python train.py --num_hidden_layers=21 --hidden_size=192 --num_attention_heads=6 --num_key_value_heads=1 --head_dim=32 --intermediate_size=768 --vocab_size=4096 --hidden_act="silu" --norm="rmsnorm" --norm_place="pre" --norm_eps=1e-05 --positions="rope" --rope_theta=10000.0 --rope_fraction=1.0 --qk_norm=false --attn_scale=0.177 --bias="none" --tie_word_embeddings=false --parallel_block=false --init="normal" --init_std_qkv=0.032 --init_std_o=0.00494 --init_std_up=0.032 --init_std_down=0.00247 --optimizer="muon_variant" --learning_rate=0.013 --lr_mult_qkv=0.4 --lr_mult_o=1.5 --beta1=0.9 --lr_head=0.00479 --max_grad_norm=1.0 --warmup_steps=200 --schedule="wsd" --decay_fraction=0.772 --decay_shape="sqrt" --final_lr_fraction=0.1 --batch_tokens=65536 --max_seq_len=256 --doc_mask=true --train_tokens=434300000 --max_steps=6627 --dataset="wikipedia_en"
MLP neurons of a small language model. Each row is named by its layer, matrix (up: input weights; down: output weights) and neuron, and shows model dimensions 0-191. Each number is 128 + 32 x the weight over its row's rms, rounded and kept within 0 to 255. Numbers have three digits each.
Before each neuron's rows, "fires in" lists the words (lower case) most often at its 100 highest values on Wikipedia text that the model never trained on; "fires after" lists the tokens most often just before its 100 highest values on Wikipedia text that the model never trained on.

fires in: "22", "23", "50", "53", "30"
fires after: " |", "|", " on", " (aged"
L5.up299:087074131090078129095126165182088136144118202156069132143134147175073134139142084156146091156156127209090157107147130126129127159131150162149140169092112092151145125140108125086088151069134096114158126075127104148132116080118108141111149079138154184126113126118087111129135156081146131139133143182160131106157081146095105114074105085152098146146157107099137160115142195117175136158097127085145082117077149139066133107139117131178154173039127130128106174093142121165155128066127168110086101125187116121162180121166140074103091099132039150125141108088157149175185117116059110190
L5.down299:072165139175163170073211090156176120115115119049148127131081128216120132121099101100068160115137116127072161139132092072115104123136125122123152134166171162114108099088098104112108104159128107134126147082123097130125117132063173154123129113089148109085160145122063034078073106150112094124134124154129119156154128109148121148073171111067132162153122138174154133128153150136109074162143163119180128130140193105108145145177164148144168123121138138100143108070117120155161114086078132161198153048140141134113097140068137076174151142097136147134160135108127175131092133165054134095

fires in: "first", "second"
fires after: " the", " –", " The", " his", "'s", " a"
L2.up319:090147184079123103191096155115126094093136159164094161099132126128124117153112101078151113115137120108130173089108148162197093193127131123083160105111108161114138044159131044125175123169137104112120128102098108102126106090090209132158129136118082161165194141119148099107194118141123110113118106092070079072098156138091107043139120188139088109102088144087123105066159130105154108103124118107116109155113151139083151192186162123116131030101156113121143119134152106137150086208152115102122138136179153114180139111127140117163138099119149096120158125142064077158150120125134106096
L2.down319:189112173128103140165108079151147141099113122122171134144188134117145046110131193133110105118082159158132135067140145196194124148100144072095119125136138160177096141135119089141099179142119107087160136028117110156089098101148135151135136081159132130180092139071063184119156100070121129140116093131187161150122131110121119089110138140103135103114137145083069127130136103106107085141132073146172143119153178142125110150109137119138130134144098136039119142131147145162156104151129115142147144148121133152120150076169080133096137185162203117106182137099188062058175103116118130203

fires in: "16", "30", "no", "160", "306", "14"
fires after: " |", "|", "-", ";"
L5.up517:111194145118141176133125079117136143114108145205162140189188167216180101121158163128129114151135146180167171157122117122145084070136138140077113206126141109175115163095157113102139104091121113113153163128089183085104086124104166157079110133125154124137067150145172091066161117118088172113072084147189070109133111160151150123130139112135150092124144107195162136118101066131115131061098085071130085115108117120099176076140062151133139177123061068178124123126097112165114144130104105218116110144141131129136117107131144133147125090117119112111102139097113130120153097148163082126
L5.down517:080108103184132123152103104148099085119183160101144091174118115122090079130137131153182086127140149062156123151125110114131147109130153150090095146154166178183146140101148114115133145128105148175165188053087138123173161096135084141144156139100060093062065129098092133118116180131165160157147121121167110119126084138111147158143155142135151177160166189118099146108182087161154101212189112122093098081149158146127169143091080070093173093157128112182108136099118170158122140136152142123193098049111092169110110128118116067104146123111149162086082132089149139138139157078095166119

fires in: "2", "4", "tetzlaff", "3", "petition", "20"
fires after: " |", " T", " p", " g", " January"
L5.up427:119141124138127099216130148191125111212119145116133152218094103140152138098164127148181108100141154189103169111127158115146139147126106101100110111124112103138102134096093090124174104174119145138167134056134160152148143135090142133063125124160160092141085088139137112126101167066065119195111122189237103136104122161148099123125100091044143152137088140120104090157118162145136105184123139155128133158138101178162091139097105179121118100118125111127096158100175138091145086063132125154136177090107094166160152173131193099090140155099112136165169112163135140150146156144207110134
L5.down427:171136133133085172079149118170114099141115092118167077116157104159089133162088177123150209107110146148130160101128088188096053177167149089093118102058124139135100125093124074118106084128147156159166148085128172085117132167128097132079103103096124110155111078177067114198118179142094081121107110133144106128130128117146187117173064169120169140163163116172164080116159137159139092113124120111098089125146134084127118131126165115198147035167151071101124187126109116133173124113123104096133149138085117140172143101213092161164170078145112101128143145153123151141139116101159099152

fires in: "as", "none", "that", "what"
fires after: " n", "h", ".", ",", "s.", " Th"
L12.up339:125071150179147148139096079157107092115114130091108116106166139149137164191153072187074163123116090087126098096128078170165151093117161124201099094138109156076121105159173163138093101134173144204123082184140131156129066156148162155129144134092205154167094131149122171107118080128136126132121170145132114109162171151135137063115139139156137093153174120164069119201141128170126088113083156122139113129135142173136109084166107104179152101080094169133134102095146115097126109119134129126105123125163174211093111110088146097197129107131114098164161123159139132144116053211102132099
L12.down339:136109126067119098134082178163138122129130108142111093093158150139114109152172169116093106148070102105181105124114181110170115202138114150136129121091189125155170117110118136131141124106157103165120130189129124103162098102116086156127040081167056105174150081148152120104099143166132160086144131119078112086110066136103207165167122130188091099140218106179150121127170181126167150135143168148098137095107111116133122118161145082116125095062078127164095167158111153159141135158131092176078144141110061115115174155161102127173153166148126075152188167177118125113169132166116123140

fires in: "second", "2nd", "3rd", "34", "first"
fires after: " |", "|", " the", "."
L6.up151:096056087113151140145097108172111101099129146158112103158072149137155118166199090137086192131202100114129159198092144147106095191115109140178117061130148137189097154104080107116110142129128126156104187091098213128178177127160148120108143063101089085133154145088143116125061182147132148093116148113105140081184122145167142090145085110132123132104147107142121159180125170107133139108127111075137109134120118164091119189084192121185081109139097102175150165153080117123099107111110127122075122187128158118097133114107134147150106123097150060173104080155094138115092149136138155170
L6.down151:121171152139135107128148089076149101089158125086118107185141105103134173103116118081087131156176110115142114130041115068197084108168084119184091191097135126140139106174122122110144095153083151171131119089136082079146194087119129187047143154116152145101103140171136122056135137128142123128135116119140146121161076065142148091132074110105168108152106203182117101096148097065107109114119119124150071080112143125108130139090086149071145145149150100069134115075100091086176150100154143146096127124145065090148150116121170090085143175125128090150141099112141132169110089193140116155

fires in: "first", "second"
fires after: " the", " his", "'s"
L6.up8:169139098139071094159128102132115117127142132133138124139177075108174123141060134124116158110124158043178152135035133121145130133146110153143122156109135143167143165114172150128162126178119166177112190127129169162107169123099098185117096190100130127069110141148110107116108123121107180132091144097133154100181141114146165139122139131134101104143187143181170148095163153098110165146041124114114129144152117151141128121147179098112215112127173119160202119125089092155056087167052139180071139102122147136116132080139100182085161158093098158116091172172101076123157110135138179098
L6.down8:150082130151124114109097146194122089150172091135167131125146136202123130127099132135129094122096096152128158156112182189133136137137021104145134115102123139152141100131143153087188154151120097155118148172161068160132161099103073152095091094126079103087181147150151132189096148141158159097131145137121100203122129100128093116147117148123105122112175093133103074130117129146111157140120154154094147059126111168102114071141141150147156108147130126094145169127133119190118219197157103170139107045064181072168117132124115104177114080117114062098154152160151142087073159157149146084

fires in: "16", "17", "160"
fires after: " |", ";", "|"
L5.up160:137167122135066173085136110150141148146119149183109173175125161154146117120120125162110141132124129169134136136141134141124108055092112114084117112141134107187130140097102186085114174128111108168182164096116112086070114077096150171145114113156182122142141103163128112127204111083094045119069079132156108150097082195120193132127096106084131133170091064134148136111149074120159120145107134123127120079080054109120164110142116135112150126111082110105152142096155154137184133138158093145064110138101211107178141158195114135098080120130139105134175115104213144204127120151134127174
L5.down160:156169126153132068103151097127140116091135144135159096179162113075138127172105120135117145075190157118081150175090094158161083167088138111115164151138080100150086117046134159147082082153115122125162113075076187163190124126161103163082140118151148198172089118152110105134120124121080143135139130165071118176070081155114157170121167165146211171177122131127120136139132134174109105146171188186119157125085218115141136112147095116118137145162171109105139135095110163164125130137132125127151178117120088134173178134172110110145106150143128150166093195063071118158107147153133132121

fires in: "0", "4"
fires after: " |"
L5.up86:152134075144146129248149096148127109141128242150140080190131155179150140149101139119116096155104149151137196162079144148164104095092060157098127176135141153131107109089099082142124159149125155116093130090045113131148160045114118144106124124121168102174103158161155114124089165115083089117101141152169075165097161140129123165117152156114135121105154147166130162160091091084149117088087099112167134122162097127119106119142131162131109143132139148106077098149081094122076130118106135220097151131114080077174091137120152099164139088171122099131132080078123109178137148182134115117
L5.down86:090101070152129111138083144095159124134154144108102088166085122124152108171127107133090121157139144137141100141131083176064102053112102129108153164174168204183112111093132155093123094149116151186170096126157131101170107104093073127200141123074087140150152131101136149143106141115157137159105086135140168083106139166105110168144114170150160180131145151111132157135220112217178094143135121119106059078131139172173133106168045149131112093176123108135142168110151207145067119202150107103127107100104125152113172145144117119137110116100152158085134124058158110113156102108136123089

fires in: "the"
fires after: ".", "s.", "|", "-", " |"
L5.up691:107078126204045079140122159230143111139108154074143143207092099110090141155114082073139129079142096154125138098121123100161114114127137138096138144110138103092150145139162181166115148103106151163142115149153106143111117085112159143206121154119129155120088099138083115143132113146097124137142160193150092119118105110104116114122087193177109123141128149099111180179155147119111175162150129105154059116117103118110074127135131091139145103094120176045102169123135110152132131115159191113083116135204070144112169153199175141137128191149098164148099171119138117158124107143139214162
L5.down691:078072153156164115089153148129136110106158126127097143112175187126154128129160135115095162177135143205081108143193121126100114093091136132155168087108117090096127118095060124072089095151133067169116135145139163046119053171094119151089110122114092144148128131107114120136133104125103095077126136090084155155129134168125153149171106199107126140079125147146077057208132123131119131133099129167141081133156128146171084102159187147107149208116117082138129120163108163105156096084059133112162152121117178176137110107060155144138129121137143136128166175166117146085084080164107068126

fires in: "of", "player", "sakaguchi", "penalty", "ncoc", "team"
fires after: " one", " the", "ag", "al", "C"
L12.up425:152151135149149170098153141147134126119089063100046115079110119118075112114151152115117125079120080162118126184162166062126138048102104123123080130108120141119099153171099079168097096162170143121178181132126097126143082087131119119104178131082141107139069084103103106095123050130127070124128136155173122133170128130157179132083162109138128130156142093078103082100117135061112139088138120158107117104144120169118082167109174084132098090106123114141121106077129113112107147166151128187147115088074136096126165121198122150178099162154061153149162115131122111179181100105107231108
L12.down425:085152122071202125062145116176128114182145178175135096143186141129114152171072160104196116121157119048085117188099112165107153157200106141192171102096141111144182091097110162170159117169107125098137171118144155117133106125115098119123109154117111086153194151118144106128099097170162176129114098140116173108187146188151089138167102137105122077126150165165089174165136142111181156136098165151138157183141137126103136162133094147153109205172108112136095115078131159124148124126080123130146118088100112126121092135103121106104149147100150094071073160135219117172154113134118156131

fires in: "18", "17", "19", "22", "25", "18t"
fires after: " |", "|", ";", ","
L5.up242:122071137055140131136135145147089141147148175149070119109192198189119158113100116192146100137146162190125163127183173214076138114112099172142115114085098112148118115152096106121142126151164054114067109127113128132139144086137097110115121100119073159138164201149135066125170175095159115166142150117134148092144115164110069136117137090158127190158150095130129098161143116115190100154117069161135053143108136135023129099096085150139136155104155156144080121149120130150114091085097126135115131143129142116173124129191051090081149077140094128138147102119142132136114152146145123167
L5.down242:106149141164160137079127108125154114112121119069176065162127118135140163109092144089032158128119130110161171138112090094135139084117141149097119145146219130123122139097180129110117108136131168160168137134115062184120127133102144115169112182110110093104184177134131065135139083150124107177097086147129111195128103122167142162095142182121172206080113150134128116126138169122074128117136191088179147146138178082171133120121090119206126093184154153115151145080087120126154135111108125156154099110146113177132147212151155060172146143151138099116101125122076090114135158135057167093

fires in: "a", "he", "africanus"
fires after: " was", " is", " became", " also", " be"
L2.up66:138131151078179088109099083049150122140145178106103081155089111130126097146115102128090186095112148119109137108109161142126134192083122158100158147087110148129112118121183084079083136137166139090115153101146105121088111124057132106117113118100104116145132104177169184130158124130086080156152093143144094164127098137124124129169136136111113141132084112098121048082101144056106091158130143093116176118113118079137108094108115121092111078148184139217121123175075181254136142170142049151154126128145141116112128120110103137090143138125155129164118099150128057146113123052120172170
L2.down66:093137162149131183150150158108118102096133162152112137156071115088168192145179189147148077167167139184118120157077157131156160117134162146158077181196120142125102141098109167101097112209146118116079177093114109105076112134110128125115102129122140151139100088118068180116125153138085127125089178158064174146105060167098116099167100142154105129141193099177137086169122148147092120140134098117137159113115136184157112100169158115129116162117131155187089159141141123197162166130140077102163188118132177101097182130110085064085155169118149169113106164073097105140111151099132127096

fires in: "first", "last", "2nd"
fires after: " the", " –", " his", " The", " its", " |"
L2.up511:191147077067149107112119225131127151132134092097122193130146124113166131142115084137142107105117115121149172168111074105086113087131180126067146025099153053098141093100110133154140139138099104153169154104187099127081122167083144122140138136129084134095120143146123067119095086157121138141101101103229041157118129138127166145097071145125099123140097130137107117066157146129127188127103172157159103140119131126113119145104098082097106116088098108080161114092130166073145072084175174136176113135147116165110163148107135143122200153132146145148124077115119110111105084171144119164
L2.down511:104159137113149115081064135159093162121125191117153133160127106138165083130082146153099178054131127117117130117124189143131099170149100153116145128135116131174126182130157083154068130123133190087157111113124126074118190120140175086154104161148125137108118193122086122124183098123192083123135144164118129128131150091158100067167046134148114061106130185087092166020097113106150119149150115086161187118113126095075100116053092113177119127129154168113109113118143122109136165134139162157099123082125131147130134147127161153090075096135192105157126178106130160107129080117123207134